python train.py --d_model=160 --init_std_o=0.0081 --lr=0.0028 --steps=6827
MLP neurons of a small language model. Each row is named by its layer, matrix (gate and up: input weights; down: output weights) and neuron, and shows model dimensions 16-143. Each number is 500 + 25 x the weight over its row's rms, rounded and kept within 0 to 999. Numbers have three digits each. A neuron's up and down rows have the sign that makes its largest values positive.
After each neuron's rows, "fires on" lists the tokens most often at its 100 highest values on Wikipedia text that the model never trained on.

L5.gate564:509480508496482517521480510494492505488515475540525509512526513467504472518506528500489482496513537485541511428544501483575467525505509503504470470544546498498537529479524516525521500490494509524508501525498487484510476537445535506494516482531483495494532514524547493471471498477500509496534522480528460454545456513510536515519496516523461473495470501503448539482528481509446515466481
L5.up564:503512502491529497511479528558507509456510494472464470542485478491517498504484492513494497498542460538464489482482483543479466521491507469492513472471477518524528511478497483487506490521517504479494497466519537480492498465497512530523485557530533518496525493479515561531490452494501526486485554512444460464502498538540538495510462469455533423469500523482477541489516559487489526497485
L5.down564:478487494482507486488511526465539477543535549477461535523501509506520501555532491451488496455463469493510535477523435497476487514452503478498454547481481490505492527463466565488468483495533548509559469484508487479481501511480512468516505494512507486520499466524527508503513501520513509531516484493472501493510506509446505507462417484502484490493540507491499521516490536488504467501459
fires on: "d", " died", "ing", "t"

L5.gate658:479512497494511489522479521490500453539505492533549500488479510507511526537534491479495506505534508511481483445495508513548486449530532522499465462549475509522540471522525488488526486535510484487549519525498530469496456517477487485503482505474503519551474519495510514481556533535487548464512504513525489513506519478476519488521511502544483480444519444483513520524516496467513477523480
L5.up658:492460519506519481427517520470495505511460479430507453479444496471522488431534477477479504492514511490495468501478539512501526443457500536504483456505518522528482515478519504526507517524499514505496516482496485477533489508484497498513467507452457461510537533486499503487506515466529495491534468525490490519480470489516487516547509461525463494472501469519502526547506456488491520485527
L5.down658:480458510495499507467492504479509478521475505508503525428458490512544493483486457532474503471543523504522480464448508527519531469534480524487491472502509520488522512484535523505514488466534508501462497484483520515544501512524508494504492485500481499529487457474519493528498512485523560504504498553519552504475500501534464515493480512507521508478536497501494525460530461478520491469516
fires on: "|", " |"

L8.gate680:506500529531524504510487483477502484463526491544531527482529484512482506440536513445507457519506489513500465493500483456499520504500467485496508450508493493529462479484517501470459511513528501481521508535566533515512480498515478519445456494506452522460542501521496529521478497452492505496524530503532540496490501511537497488471475538550511467552481515519518494532537477514519493500460
L8.up680:515491491508514519521510504502517472486505469460505465481498456470481493557493484495516477510508541487472495529514478505451483434466482521521460481495512520529536510512507504482509485516460526537520525446538527432449492510526465516536490489498490528524524518445489495541509506497526493486514504487515479513500481533477476503467476472472498499514465504497492534521460491490495470532477
L8.down680:475462511484510514548504420486485501522531520475499466466515446502515494509526481544507540448471446493514526515520507503481484510507519519505526506442505489492516465519519500484495495469525500528486533480522497498540466472523526505459497498492539523551507454472482513510483492497513473500500535501514491527481452521497501469520489479499506468475520484504457476495504489511513525502467
fires on: "1", "2", "5", "8", "7", "0"

L5.gate22:539499432515515485462493552520485468506472544510511535482486526465510490507486514501514489518461474495524435516476461506525506474472505504482547482499463515469474493540502477511480500504528545452537502512519438516495479460513506501444485461518470539498492483528503525466558467482503483497510470474473537489467506492502480506503503497537540498440494474495519511500501492522470529510492
L5.up22:528503504511470526506485528497535506533492493515472492515516529501481482542523485481467490535574535537499478496552480513513511499453420498496521529474511543482498485501505511497523531540481497508455477475499491492509477467523504531472488517507576495449472515508513507493464492460477471498470496457502511490511493545527465484508499507528481458491522465517517469488522514490509466496501
L5.down22:496506475485529462511526483517484468486510521429489529501490493494481508535506501523479484505476447467502491511513524511501466481491578505525498528493513502505476522534475512530501498464506483519513513514524476509501482461482537487478498516477489518470534470510482519495546494504509461503451495506483497460497491496534540485507551491486472535477516485480545476498522489506477496472462
fires on: " at", " in", " of", " near", ")"

L8.gate132:494480475572512454517533463507538497494527505476514474538523502477500508524496456491487488493528483539511510496493511532497557535479514488452488440501451482524514469501439498481492519520508487521517514488486516489484476459496487491487467544527477556517508475533460528479458498483498502499482472499534525472529511511482512481504474501512471499486497508465513515517539538490521448516529
L8.up132:527507506508537468489520487474523482501535470470489545521561486504501507516465497472507499497496498495525498525506512517499492449529524490477509504479502444527519515445499504509445501474506508520445537496509499484480448487553515455516460469488468490514514499509470488452520434473491527513459439509502490500507481523526480494504498499512480492507507529509473465495488504500511475525463
L8.down132:496565520523481506518526506494489522488485537509467499508470479477459532499493508468438530497515487485480463481520493472498509468535496498538533478483507468490505518522461508473502512463475480508475477520502553513490469445505480493531487524482518515486499562497496483507473494493479512504474516469484514523486488568495518541479525523521518474516459516498482486493509513499511493476555
fires on: " and", ",", " of", " in", " to"

L2.gate82:512473490557505507533481494519489512508509472538544500473520469504493513502490497476546515509472520522540543503506518495501480540527481478505503496502536508519515511519489502478518558497504454509511512471530509496485454517490506471506479504455497460493514453468473516479487493515527493512498534515488503542465525531557484479490522489491485479519488536508490531505507518527519543512525
L2.up82:525514475546504521493449512497466515477500498471505482465529489487471462537449503511519488502448489501439517469514533497475520457454520471516478490498486478484548510533529492472530485504437478454475507485520488483485499506532492477506515455480504517521493500502518476488512528476545523496542500494469477489469500503501525485541484497424499503441472498481506481482521510473538494561497
L2.down82:525520537528472502508535443474515512539529506488503487568499457519525521493533489456469505473533486485499473476524488511508476515478490517491489497498516486507522529461517511523485529444514481537515464475550512511525487496462459530476519520506495493488489443480486503517474471514480493500506557475502484493489529499487473454447488513518550451533514487495478514500505500525485499442541
fires on: "9", "8", "it", "7", "2"

L3.gate153:496461500530507507527491473496535485447502452500469467494460469464499520487502479519557482555493492503495530519479487525479550526525516498507511491497484470521479511484488504487521517453523528486488501507492498535466508467467497496465491479467514498503564490491452522563474499471527473516517470495487554467450500514503473476526491498524505517483514471468512440487484509517465490481519
L3.up153:482497498494428497459531507508525511533502518482514506476540516519466471533501497448484484505497506497516496497514541485479458493505502452511508537494509495521458528500504551517478499497463517486499482492474505466469496479497464515498452501465429505506498498567517472538534501492493536485501499499482475518523516515451494485486487457510529454479502488507499487541524482517474483478505
L3.down153:456534443553506495493486517481469516522500481482516499498457527499484515507510447521500510513487500513493489500463485535466519542508537475514511518520538469495461535486496507487532509501541482487484506511499556512480494520513505478494518513495498491519482490508472563514499476478532471540509518510494490471516491526488506507519471454476508508479512478465490495467534504486536472534500
fires on: " of", " to", "Population", "Academic", "Species"

L3.gate157:538510510493514487445487485495467512486485505568514454563517468484458504499482506491544504510462496551516511493536520470488478518502509474491508477445496472489490522508488520476501512486508471495503541528487525509450503521484530492546497513499496446520496513473496508526482520512510461473493515500531539496481475561539514530494492523452494456520490493518457463477494499500506524516486
L3.up157:527498515503500483493504500509498512486495458549516515522526499504524521519465472468559530503505538532519504525513511481498470509500502456487526501472496508514488502485546545447525522481510494462531534518525478484443537499486526471508521518501502455528496479521524542484494486475458485473521487498504535519461488529490497494552463475480476494505455474518445499497548462473506508503483
L3.down157:526558481469503484512536510473516500516488482456473500499548514522545495485532479461529479513486451477505491469501545505481528513518487435479490512513555513482532509507500498517513465484462514496490505467508502508506455526510524491489478459495480492477509498503481502547523512512486506548464489492504544503479533503538554494506497503517513489533502526482502486485454496495518539532505
fires on: " |", "---|---|---|---|", "s", "ach", "j", "ish"

L3.gate174:471485465571516491518504495509502501526506431506526493504493510490503535462489493495490523509497532493498502495492495483518496479515475521503456500467509463526460515501526501531452449439483500486513462486504468484517519527492539513480499521455537511483504475461504499490497471495486484493509526488468467502542525529508516494515490457515518463504473435488513505526467499515445498496529
L3.up174:507540501535532512525517493522527507502526459531529484460519468515518500528471484475480544498486526478483467484496496462496523469493504536484489512462490485510493503496469458525490481445487518494535446514507490438476500529504468494445502506467506496492480472515484473474498481457518486530516532440449486515491511506511468474505490476504468517504496512475472505487461524473515508500488
L3.down174:484483521525519499521549519480440519475514483503537533516471461518495520464455505529482519482512479500502458523483498499469543501516474530474504514508495513497466555505529503534517512510535516448513479478505474488556517505522484464559527539483515540553469458510524537479515493511485509497492476486493448458499462512489530508476523516531524488550475487480465490505473495492495515444489
fires on: " of", " the", "-", "se", " following", "al"

L7.gate154:475503469487497520543512532529535485535492505517528465523498547515485457521473454480560486480518474527506522496526474466502510498513492507491494491509494494493449479457480526495482504469498450469481449510504457506506450454534471509494521513473523490475510493496536502512488458488493528515474458496491523476526491563491459525493527516519546478492484519518492488490517510512494511515509
L7.up154:484489480520480463494513485479470502501544533531498473495530522504527462550440493475505503535498505543501532500485475516495554502472566539511543523468516481484534521482444482488523465480485509522531467510496474527528543503467511498510546490495524520474453479489499485488469490510496507524461494475478455522515484508501473504492488458515482512502505523514474492463498539495503495530473
L7.down154:480467499509507522493494502503447505518549492523515501507531486478516462480507467465480483483570518504540541513469508492489513491533538538489520508519497495513504495496478508474536519521513501481503521458496491505540511473498523508525486534428521528509478496523464520496474508518478544547520505486492472509551469485449516498469521517522492476484487481504492531494517511509489530492506
fires on: " A", " the", "A", " a", "s", " No"

L5.gate140:531506502480478554531513514447503482489497462505476469492479509486506496505483510475493495479531512506498493462504464543454523495509488485502532459467524437550515487508514513515519501478471492479481527477516473502546489477464493481516486516529514517507520479515496418507517443512467525506504474488462507511514510507508442530452507490461492479493523530519489507461519483481456487522532
L5.up140:529548472500505483480480518502513532501492464503525503511522501437502468496526491522501527509538520479518514508544505480504477524497509530509497488483532502522490480527461474522537461518492501494512492519491512499480548505487504506506524437472526516530534497484501493504492467500474535484525493560483420499499481514529505516433500519488521460519459483512501555462498496495483455496514
L5.down140:528502490519497463491510476551516508481526551497485501492517489507508480431509457512515520516513518479500470524514496509523467520506505525497489517488475485454500486507513471524541477541516499438530505515529482550468542554486511522468488503517504473486512495515468535512550491486471509509507508491504490506502500496504478480510461495514494505508523442545513492444469444501485487481511
fires on: ":", "ing", " •", "ar", " |", " area"

L7.gate210:488519485498493504505478520493467477532503461529519538508496493529507497496489502479504509499482502527491511496525530460463488495481445540527475463485539481519488480531558517494481469530514523521518498520505459459487488481465444499522513525498482495477498465508477539482440482543493479550438429498529495507507470510463520508527497505495572498499485500529499524504496470536493519504513
L7.up210:530468494530522526504487525448462530504485500493542517483462516526503511507495512455445491459511509492489509504513465487474537457477488561502478495490484541468499550520488499467484518456491500490524501453504478474538518492517505484539492505485512508495478525507487486523473506485475560504496520448503497486481528484497518478440464508482519446502497495539493502549493523531518500483525
L7.down210:483522472547525462560523476496452498480475485496511530477498518544492489493486528548500471519519478501504501493485463480490511477517468552469525491521477497490447496518461508506538460488522514520520534461520517472509510493526502491490473501457513535512495466503528543509499460509510520509555523499492471489485462489461516477489481458476518502513488482455460477532493491523497482474451
fires on: "0", " other", "5", " of", " the"

L8.gate64:498540479477483498486493479509516514479486492525510559480490485548524520504500512495492474501512525435470506497545549497501505465500524516480509456462498495523525486488520460498504511498491488488505537534513465480521491438471507488489459487469504535505517513473509517498497498480438461466488491472486493513522524488541546482539487524505516524507501513476535434511490523521453522479534
L8.up64:518550486499522509530502484526491487484466521524508500486566508518535488534513488478492505522528509479475508495506504509497496507493514490451528503466531499454496471489447462519503519492492517513531540518474498516496510489487540491501482505505509506499471546475496510500452455507483435450459457475473541479504524544474506519461454526480482492525480478469517468507551529477482485496490
L8.down64:481506502474501485504461498489511486528501509523523539536530480489471483550498518495521518541522494458486470513477520511515481481513514469467524507492498518503464514510518527499532467523476500504509494509512545488512506508489467457463484506459507500485551533463487507505533494483521472520494523478529539493514505483500565493462488480509517517508490498464483473483523485502511506455483
fires on: " in", ",", " |", " and", " southern", ")"

L3.gate608:531518545509479502488511517486496497502500501504457496498468540514487471486485468535487550503524475506465545534485502487493482496467484457505490518549500518486550504513461500517483500500504470455501460508509491556495482520477499571502495531502519488497492520509492482532443497493511512529510517494515464504461485519481526484457546517538530536508520469531509428519493493495498468514550
L3.up608:538546498497500485522484481486498509519508492493495476523542465512501521530494504533544531496526495515491499536473486480457494486511432498459486466530535487518540512515477456475471503465502487486493501489473548500500524468503524526527508522496523481468514509485518495554501516478468518506473529523538495496480495508472515456500501533504524518480522523521527448544540440485483476528519
L3.down608:505528483506482471452483534493518478507495512505451491521483508526506493463495506499477499512510518517504486492529514476490484487453465472516515490488530489555465457513502486524580485471532488498490499498500519511495503541481553521517532511518544474477507511518456498556514483508504491485497499488509532544496509480465470500450484451537471533497440534469546497474496537526471523468540
fires on: "an", "en", "ter", "ra", "ir", "be"

L5.gate786:535510475485533494509494502512509513507483489539486513514474536537539550515496538507485509504483492535527489491504530503481557515530499454478447534492482489555549543526490452535483461464493494502519476498510513487509474497494527475511465500483503557473494478491474494482491452497541450509519526507444504502518468494457522478518509497505510503507464476490468538475515517545512484499506
L5.up786:480500544520502510505513512487528470469467505478505488467457458513489503486481466495497538477514539484523460482483472504505499488504456491518545505539483506523482473526526513539514481418510480494437478478505499539510510498539510498540517512510534462505496493486494477507533513511462531500515530519440506526496449481471484468551487520485499474491524503478465496510496550508524503486508
L5.down786:528494518481466480526519508506478508486514527459502504500504497485469505466519473457456504469478505496477532499491469488459484484461503509478538467490535505496481489499520487518487534521492466513495473487526498535532473514484498508532489510493490442539482518437553527513524484514470529502453485519523474486515507529514481472498509531485506506525513515475491477513460500481532525480477
fires on: " and", " of", " \""

L7.gate504:492466441526475486493489485532448474513503478490459532499479485512459495476487477490451494484565507479535519513502512508514481525479465505505521486471487517500518523515526514456513530547461508471454480532533501499460509496501496471515537524478503495523497507477503505506470460453518520468524506512480530534483526533519542531463512498508496511505555485501502540492579488501457518566496
L7.up504:513457523566487459455474515524527474499498457486498512489489498462485480525485499500498477523504501475473508460504499523486528519515518496514514495507491492507491557498464493488507534484502475498490482507510519467447476518497487529440475435516520485494502517580503475510533495486493479513443548487505506530493512516530531470514549512475503486531503477483483504564511503519541473490483
L7.down504:533512510501467510499467520528514513511472445508527536525459496451457475489497513469507502482532488493480516483528560488501473513482487485509507504501521465451522526492477479505470508527509503485513475509514513533487485500484482499516442467470473481470514481526498496515532485477552514509484544476436488507495507479515501480494441503481487473483499505481478444547466494527476517505505
fires on: " D", " hold", "curr", " read"

L7.gate827:527492481469531510508518507534524489520484468525536505505565503468531495500488564453469522520488509476525547476469515479530478501497537536528538516548496555535482535471522497485507508497477499494546498488564500514531494416531519527480471495469531516488482506490521506484496540476498519527481488515486498502494473490502497514497541436528537491513486501519513513480489476547522497478517
L7.up827:478522482502498561512505520519503466521514486495479500461430493499531500482515524495552512496442487525486518534536507486511492504479470469490496497455522519475522475472487478509526525505515491511486489486505476474506441499510503571490483488464530504486463521476503494464490507516509502515533469474508514508542498504500530526527493515520478521540508522496467456523533553451538520485507
L7.down827:513485507541494497483475511492488505489493447464539464528512493506453548546496422489527480468515510513467468481482505502503526480528510484510527527492517448506491512456517511508528515477516491549523497509474467508472540479499512539504542486517480509518489522526463539490498503517524482513496494513518525499510483529508512510498477531473529529503521536489459469479499489523493497518446
fires on: " and", "s", " a", "'", ","

L3.gate65:518468460494510495507504500503520504489490522522498484498519515501510541493511485533510504490495481492503525520521530474512469530530507485441462463508463507461460543513520530532510501488485481513454455494502551481482457492498500491504468505480513506531485493515502522534446524448537538499469437551459511480513486515509512532516491542516512459468485505487470482498498497486509485503532
L3.up65:480519513521484530526481492505516524487484496475480479469495469485546554496523506520520525502481507495521476493523507464449497446522496437469543512466500474512493481496509481464518505492487521487489492471516511470503482497502486494478507503524484508544475485544470474533489501452486503471525461489499480528498455484480526531501509526481496481499477512500503519478512507492520504557513
L3.down65:494524460484493475496509481472515500515483525462457461483503488499483524529494510513516578516495478519486538520512473461437496472529475507472499479507484522477481535496517521512514453508460516499507452483485530477507489504511534510509508505501501480538525554528488511500523531424487516514514485567483487475473554484529444526532522505505511494501509488497507476503467512500515474511484
fires on: "s", "S", " W", "ish", " appearances", " Pres"

L5.gate676:464476482471503535511489494521485506476513504472501490478496540486492547567461503500474477482464493451507466508505498498440510473534507523510543476467490478491490544510462472521494519548494529523481528508483527483493451465487476510465494533480523501558509492520490505505516489514545539504484521506507540520499475491483451517475488494511486535470502459486492533519478532551489486492505
L5.up676:518486531493456480484504532505537502493510486496535466454470467497485503522457510551496478475556486462490535507475523510488491492518571527537497488522508446494494495523434529510510512496480524469512465495486491483441532481490485516471535504519485503512498497557480504534497520527474500486488525505507500474480480465511507495481516492487575495484473488525493502466481540485490541483496
L5.down676:555507559467481511495483529451577487526504496509506489474495450516512490487546476515483491515499487493482516482490500520498492504515516518520474507508499481488501488475496552508500436504503478503498467521484500516540510524539499496499526486485493500474515479507493556489458501531533493524494484480493531501507499468483517495469536522466565486494568502485514513481530499461509551492491
fires on: "e", " to", " with", " |", "i", "or"

L2.gate495:496559498534505525481523498506524538457511520502528498483506483533490526464506509471475503469543476498499510482459526454512510516468481511453497536510527485498535521519461505486503528466497483532491519505536480499507520477535509567499450484475508545509551513483506479519527531491519498464452522498528483514503539499479464533491539494501497508500515498525556491474533506492521493501538
L2.up495:538572491490491523484527508558488501491471502496516486473511495481481534467512493455425527455502485518484525493459510467528518505463473516496504533516499480484503486558488515455491514484487500513518549506560513535524486518547500545512472533452536508496536516497503514512532538497477500487509508503491491484516537503522456549485543488509460510513522516477555482483507505475511512493503
L2.down495:511511530472499536492499485516494518487480529499464540504516460556482524515520502484494513470538505491504510509444486506486503506462566569501457536526520484508543503487456525484510485476490485531544486498540458498479483514529500536510485473474543536519546524500496462511506528499511521507520485521531481447526517490486489513539503531552487520516497536523527496478507510485506477519485
fires on: " Go", " So", "o", " Hard", " Back", " back"

L2.gate809:467518532545494487494470493497543473563526530481498491457462482513544504490458531484491555461511537517498537478503501470526526456510484479502519508487503487498507496486506458476530499546483502493496523496506537513477533499482489475530525493496523523476543481492523521501564511547518500502488486507499523520538494537508504518509498513502523510456460497451507521527501521494502536496529
L2.up809:496510540504464519502467466477494494546496553464431515466477499475495477524496463544493504516507494471505497459499489495471532455502538497450454511503508512478512504445494492475512511494472520516495480520511490531500466489502507503450500479467463492505481465504515559452514521553530493505520502532533539517528528524479472486517481509489495502500500482478491523546483532532493505470501
L2.down809:506511502519541521479546482492488518514465509445499502525471520504540467500443476475502544464475535515488496505485529523544497475491509465508510469460492488541529520497483504472471535510491523452528479454488500474489521522494530498529517472474533488495502528497483505506522543535514470439432488503521506504491471481510488497504528493508518513488510471504493526519539512502473559526516
fires on: "-"

L5.gate272:477482511459438513516506485482515510493469491503514509478484486482529486543536515508479569486492476460588499470507485534488505490461502466481491461490492452499441511512496488481514502487522508474493494503543468507532516478505496506492521563483499533510529472538497505477520503505462556508520449507497541515532496501490503525493543489482560536471510488516497490476500488483464498532515
L5.up272:533499504491466483484460496504469548508487512495511482525456485478484506478530475483504465486509485477494510507482506464440526481507491527515475484516495495525504497485559505500518525467498504469510500497492539510480480503523529505517494493506530525546513509520490478526575504465473501450508528512491523506475505498463523511510487541455539524467466528528535498517469484546512515517531
L5.down272:500492481502528453526491516510508555472511493528530505494556518508541487516506522537467514492541533482481450488514500524517446492443487499515531479470509505525507511532553524478506511515504476496467487498569476503521532475545471525467501528473485475505513485498498504518515489505519491523523478456471548486516527504450519512466513492476503487577497448529472550515505497491489540508525
fires on: ":", " family", " area", " •", " Elevation", " District"

L7.gate734:544491535503494455502526532466490508492523489521573501510511515512526499535487457461513526503504489466520491531491538512547467458439444572485529490529528508519526495461531484498510511514462463494503491461495542522465484518507494509485463493492461513507492532501528499467499508470514525469480513521486506511511488469484505501511501500525460470526525459516485508534515504471514501501520
L7.up734:534536493508504444506499470460463496538449495481511479506543469517522480482531468487514501479512507530499470510501516524513504481460480527499462515539504525520489471479527462505505475519478494457482451520498491462502464486490526462474447495454543489479529488511498502489483511471498527524489506478532491532535500502483477519499485499505470480479502455519509503550464512540520498543491
L7.down734:512440522501504537501503498460504502514462492483509508487504515482527538520521438492488457460508491487494523474476533523512520468510492535497517510532519492542490461487505503491534505473447473486490494488520547473526536534527528557477500530493473486492467486520476498488485528456483535504520489525482548530510515529497458492474491509519459500450464502535456503524482488490490481487524
fires on: " |", "|", ";"

L3.gate418:502529467483495516504523502488511507502479517537509519479497480479453503515534506521506475489518479482478528551494526493491485539516511436542536491516532495514490496508516501517485506494458504495512487517514455475531485499518484501504486500483515499486484534503456475579446534518503493475513552492501495560473453504473533526549511513470488462506516477521520497490509475444515537507507
L3.up418:540463489485486532538524492519480462468510458518516506476516439519464478497480501547560504482499475514460519515514478514489522520531537430514506522535487481573471520502484471480489496543462484528509487489482505477491531485510491469546533503508497521480467483493513474491533475519497506519509508505496495531473514556508472480480478464504507514530522479496516519473480496504516516512445
L3.down418:514492544527475509535484515523525477518439562510461499528486508471476525495507494471502493522514533512509465475478496521540483473514509540509485479510496474513539526492553512451459497512476472473516503467478468549549512509526501489511488532513510546484535470510509503488549452538482475531513507515496502486476522465504471509488490484460488513453472458516549520527487456505471510482475
fires on: " of", " from", " in", "mb", "side", " average"

L3.gate246:514483520540492489457531473546510479484501543541502516482535580465465507501475493498495515513506501484519511494499490546485497482489520522538481470483517512475479502525479452541470468461503485525529472563478511504476464500500472538482526493488488528484496541478476495483496467529509517484470538516507487485496518469471451499450547536527493513482508491505507472482471547479514501454476
L3.up246:520469462487534482475549481488525539553495558514494464482504461498490480527432498503484494494510468521544481463466513513473473441525489507542462504469538522488511494491475507467478488492520478506528475487493517491458495497517471509501500499473507488473492538444490453568470520482524523513469527492492458508504529461475478469516494520480529521467472488494526510504500483531534506522479
L3.down246:566501492512547476489466473525470476511479494509525520466513522488483512505537443457494536493503463469469479495488520536481482466479543492513545447496526492502541509502493504521520451493509454512526525456513527515511549519463510510490540503497514436506534488492484483472516503471462478536508486476501502518484539516492463508451508505494506494535554499511492523492484520525512545517531
fires on: " to", "ter", "at", "en", "or", "and"

L8.gate660:475497490494477502456523468466551517478533518509536463535540513478511491494507476464499523493515488498500479506522476498502483519501508456463521509503517451477484489457503512482487527499492492514477504476499505486488513484530501523515459537531437516501517479504475486498471471546485509456520508525523479500509485484512542508504500477503485432499482502430466502457519524498463499512517
L8.up660:491503538480539546497535506481548524506516520523513512542512492515495534540518504505514528490459491522481502460471520532549485492512528515508418509534511469523519468478479524504502480524510513509536510494500470469529549464492472478520553516446495483517508509489518506494511511516475497469465507508518484455488520541540515488527514471460487467474488513485499506489472503473488490514490
L8.down660:489466495487525512512497544507435517505518513486491520495499518473546554518484491477532492486520522512554504484512465501445541552481484461558498498478524511533494531498489543531502468479501535539493521526509507461479491458507516491500510514511541524502478484487479472499478505501467500507530525495495471503460499502478480511437507523514478500499501493512495507514510533494507507543443
fires on: "\n", "g", "ing"

L3.gate680:504529450489509500522534467531490486481499479514533435481477545544533504558503477498501512500494493520523509472508466475482511469462538475514458515478487521533465421538506510482512498498499508488485513455529510502513483478506514471476493497482538474494452471511529437463477467470532509517514490548498524507467513483519541490508535471503474487527542510508469491485509518529491485482525
L3.up680:479521552537468498497489484466481477493474481515549497519473507491509463508501444526501524524525485494524528506475455506515494539541477533498549502453476489510479522536500497498515459494503492486463486515563487542519471495515508484484482469488478536513513495555476495485447524513481495477484504503502528529451494474483505515513490553534523484446539489552496510481472477537479494474500
L3.down680:501512531480499509479484519500508497497549493463502502462484476503517477486551487510481507492459481487502466517536465501494500508480515523549486539515528542497487472508522447486471428513478497503536478527485544498502509522492543532499557476495473489502509540488523485480522552534459511494531495511499479487468514493529466498491501547536490506511475493479580507489545506513538496525557
fires on: "0", " of", "go", "ong", "ates"

L8.gate646:533492489456517492489475517512503474469522494470498500535484550521525480501496522480506479541500460486471477492545499490476517506512479495504521479514481500521485457512488500509473496550484461507508526552480477526514455470527563520498456508501513505545505523525478460486519502464457514493478457497433525500467511459537525517539529438489516510468504487522497478491510509511469471536515
L8.up646:503503503547550503515493513507521499489489512474512515484515505497525545502470524467482483535480498552510456495499480450513531511524492492467547534527477520512529515492524512450512505503511447538487482484485555466518474517545519496538478504465480470516495480495523475479513463482476508480503489490526550502547469522498503513514466490509490518513534532523553487488497522485545511527487
L8.down646:529497553496485510461513506520504500533525508467549488483499464485529519528468514499544480467526478518497473495504535480496475557469494516531530506473474526500521517489500491492486478505477535505494470466480464522493520485501479490519454526493496497542473476498499496502492487466453513492502518519514508536523507545488530497461485493509537491474529501552478524443497538480516493486412
fires on: ",", " –", " on", " of", "2", "'"

L5.gate771:502472516507475508521464527481498449541520447493540448521473519521543459516495517450500501492509508503475506489479499506479558467493533514559499494528505498551534507495536501471461506532492496481499490471450519501498472551519479464506506451489463510496506479482522509463510509535499520500523472514519503526466471527493535496526508530543489513468494482460457500522494488522496541517493
L5.up771:502499482479488503545474517490486474534537429499505509464505509506511474516509494481500515510539470487488507530543498508489521470462502502525525524544541506469455525533491554492456489498476487522494474478495507475531506518489493506474463463498486544503527487496495537461504505508482537518537516462524496548544478495484510482505522505560508535460550486523467468560488483482512483537493
L5.down771:459514540457495538542476546487491474522451473504497490436490493485503514508521499508483509504533473517518497460459533486475531459454484526493519495481459505471463522501543490487482480525496501491524491492534514493496513501505527526518473492514502493465481480468507529495517508503471521484518535566495522529473524524485518519459505535541506493489521491560467472468532476507524500514524
fires on: "|", " |", "2", "3", "5"

L3.gate652:474489464495534515505557542459443522503499471514500501498490479519520501504527457501523516525522527538496493521537481495494477523462539456520512513546536476505512517503501478490494491489514530532511483474530563476508510441458498488511488484485472501465512500473505499472459508532523564561497520530481512496472521495472544509498516497485540520476502497500507531527508496489480539522536
L3.up652:487516553531514516513495489516512500513516466522500522469431509505516496490497490491512536482482505522495521495548536472523508523469474515504488511523531450574510518484506550465530516520485530482536501502497501500533497488459532520520556474435511528472539527514457504479494508531556482507488513519465531434523495498489449507503521448493494505483523501490507522515475484531519514499501
L3.down652:478513466493494494456551463490458509526544503502497478521527565471508528493454495497496505531547501488464484484493517518519510501514510506514494499560477476483490481509462486483482519469448480491492488494510519526450541471487456504472488507492488499521512460501512490489493520512487490487507541490460433503504484494491527528477480511539484501517515501467500525497498490504496562525485
fires on: "\n", "th"

L2.gate467:541528504531485527525506520526519487509538531491524499489504463536505529485476536469514510407485558471530517524489523530543514522476513488487526500497511508494512512532469551499528499505508514485476527509529527473516502511491508495597509444503476501510478515503530494506476526559542488474526529503519508521489484498487486489494521485491522483499458500529509470505492525499515509458543
L2.up467:545497525519497505469487480495486493509493508491492524501517500500488522481534487481516513522544474462490507455469497487507504497515504480520491504494523517490481517514525517430544448516528510461488508502485495478517507502485515519496470498527466526511472486482536541484478471517542526514532465487541502504470470510494513446508436484488488522461504469487521504460519588493515524480481
L2.down467:506542518555467498532515492542533499494505526469502519494448526480470537473493480555492497462476535495520503504471522477543494530509511469473531512530472499532457483478504549480523516488499486507477470438515489517488500540515484487555477466474495480483501477501460478499503533571482504511438521492505504512456495473494471517517556480523489509527510525523510495496516499494489498499539
fires on: "-", "=", "_{", "hal", "war"

L7.gate301:510499447466455502519513551522501497517494516541482469505549485480537520511510527521522498504529568520523519504476501457502509490438522465528508472508496515537493507499498536493521515506455506482513478515507454503461483452506520506488478469463506475521493507532484513473505497494492520498512475511507505515501483527509560519495557521463482514508544541497545475488539514535527484448538
L7.up301:459500489482458467498500479457550493481495450483491479526544452497495548497483484504529507514522519485507520524489552522509498468493536484512492474529582458552484543501498541509492532519484498500524488484516459473522476489471473526485481450476499501495473538511488504512488520466496504539530494528538500457525506516506479506479486477485533442531493462517521506518484518493516518507500
L7.down301:543528523566460474535525503468512534531493481454528528496519496529466448491450478467519454493473504499528496497470517456515510487511520532471498488547503493516519496461536518437469527502492475520504514499482524508466509493530521518485480522508479484494494465532508466517513514483523536499517479533562493494516485519497476507494490486493460537475475547497477515484529498461500504499489
fires on: " a", ",", "o", "Ju", " and", " Tu"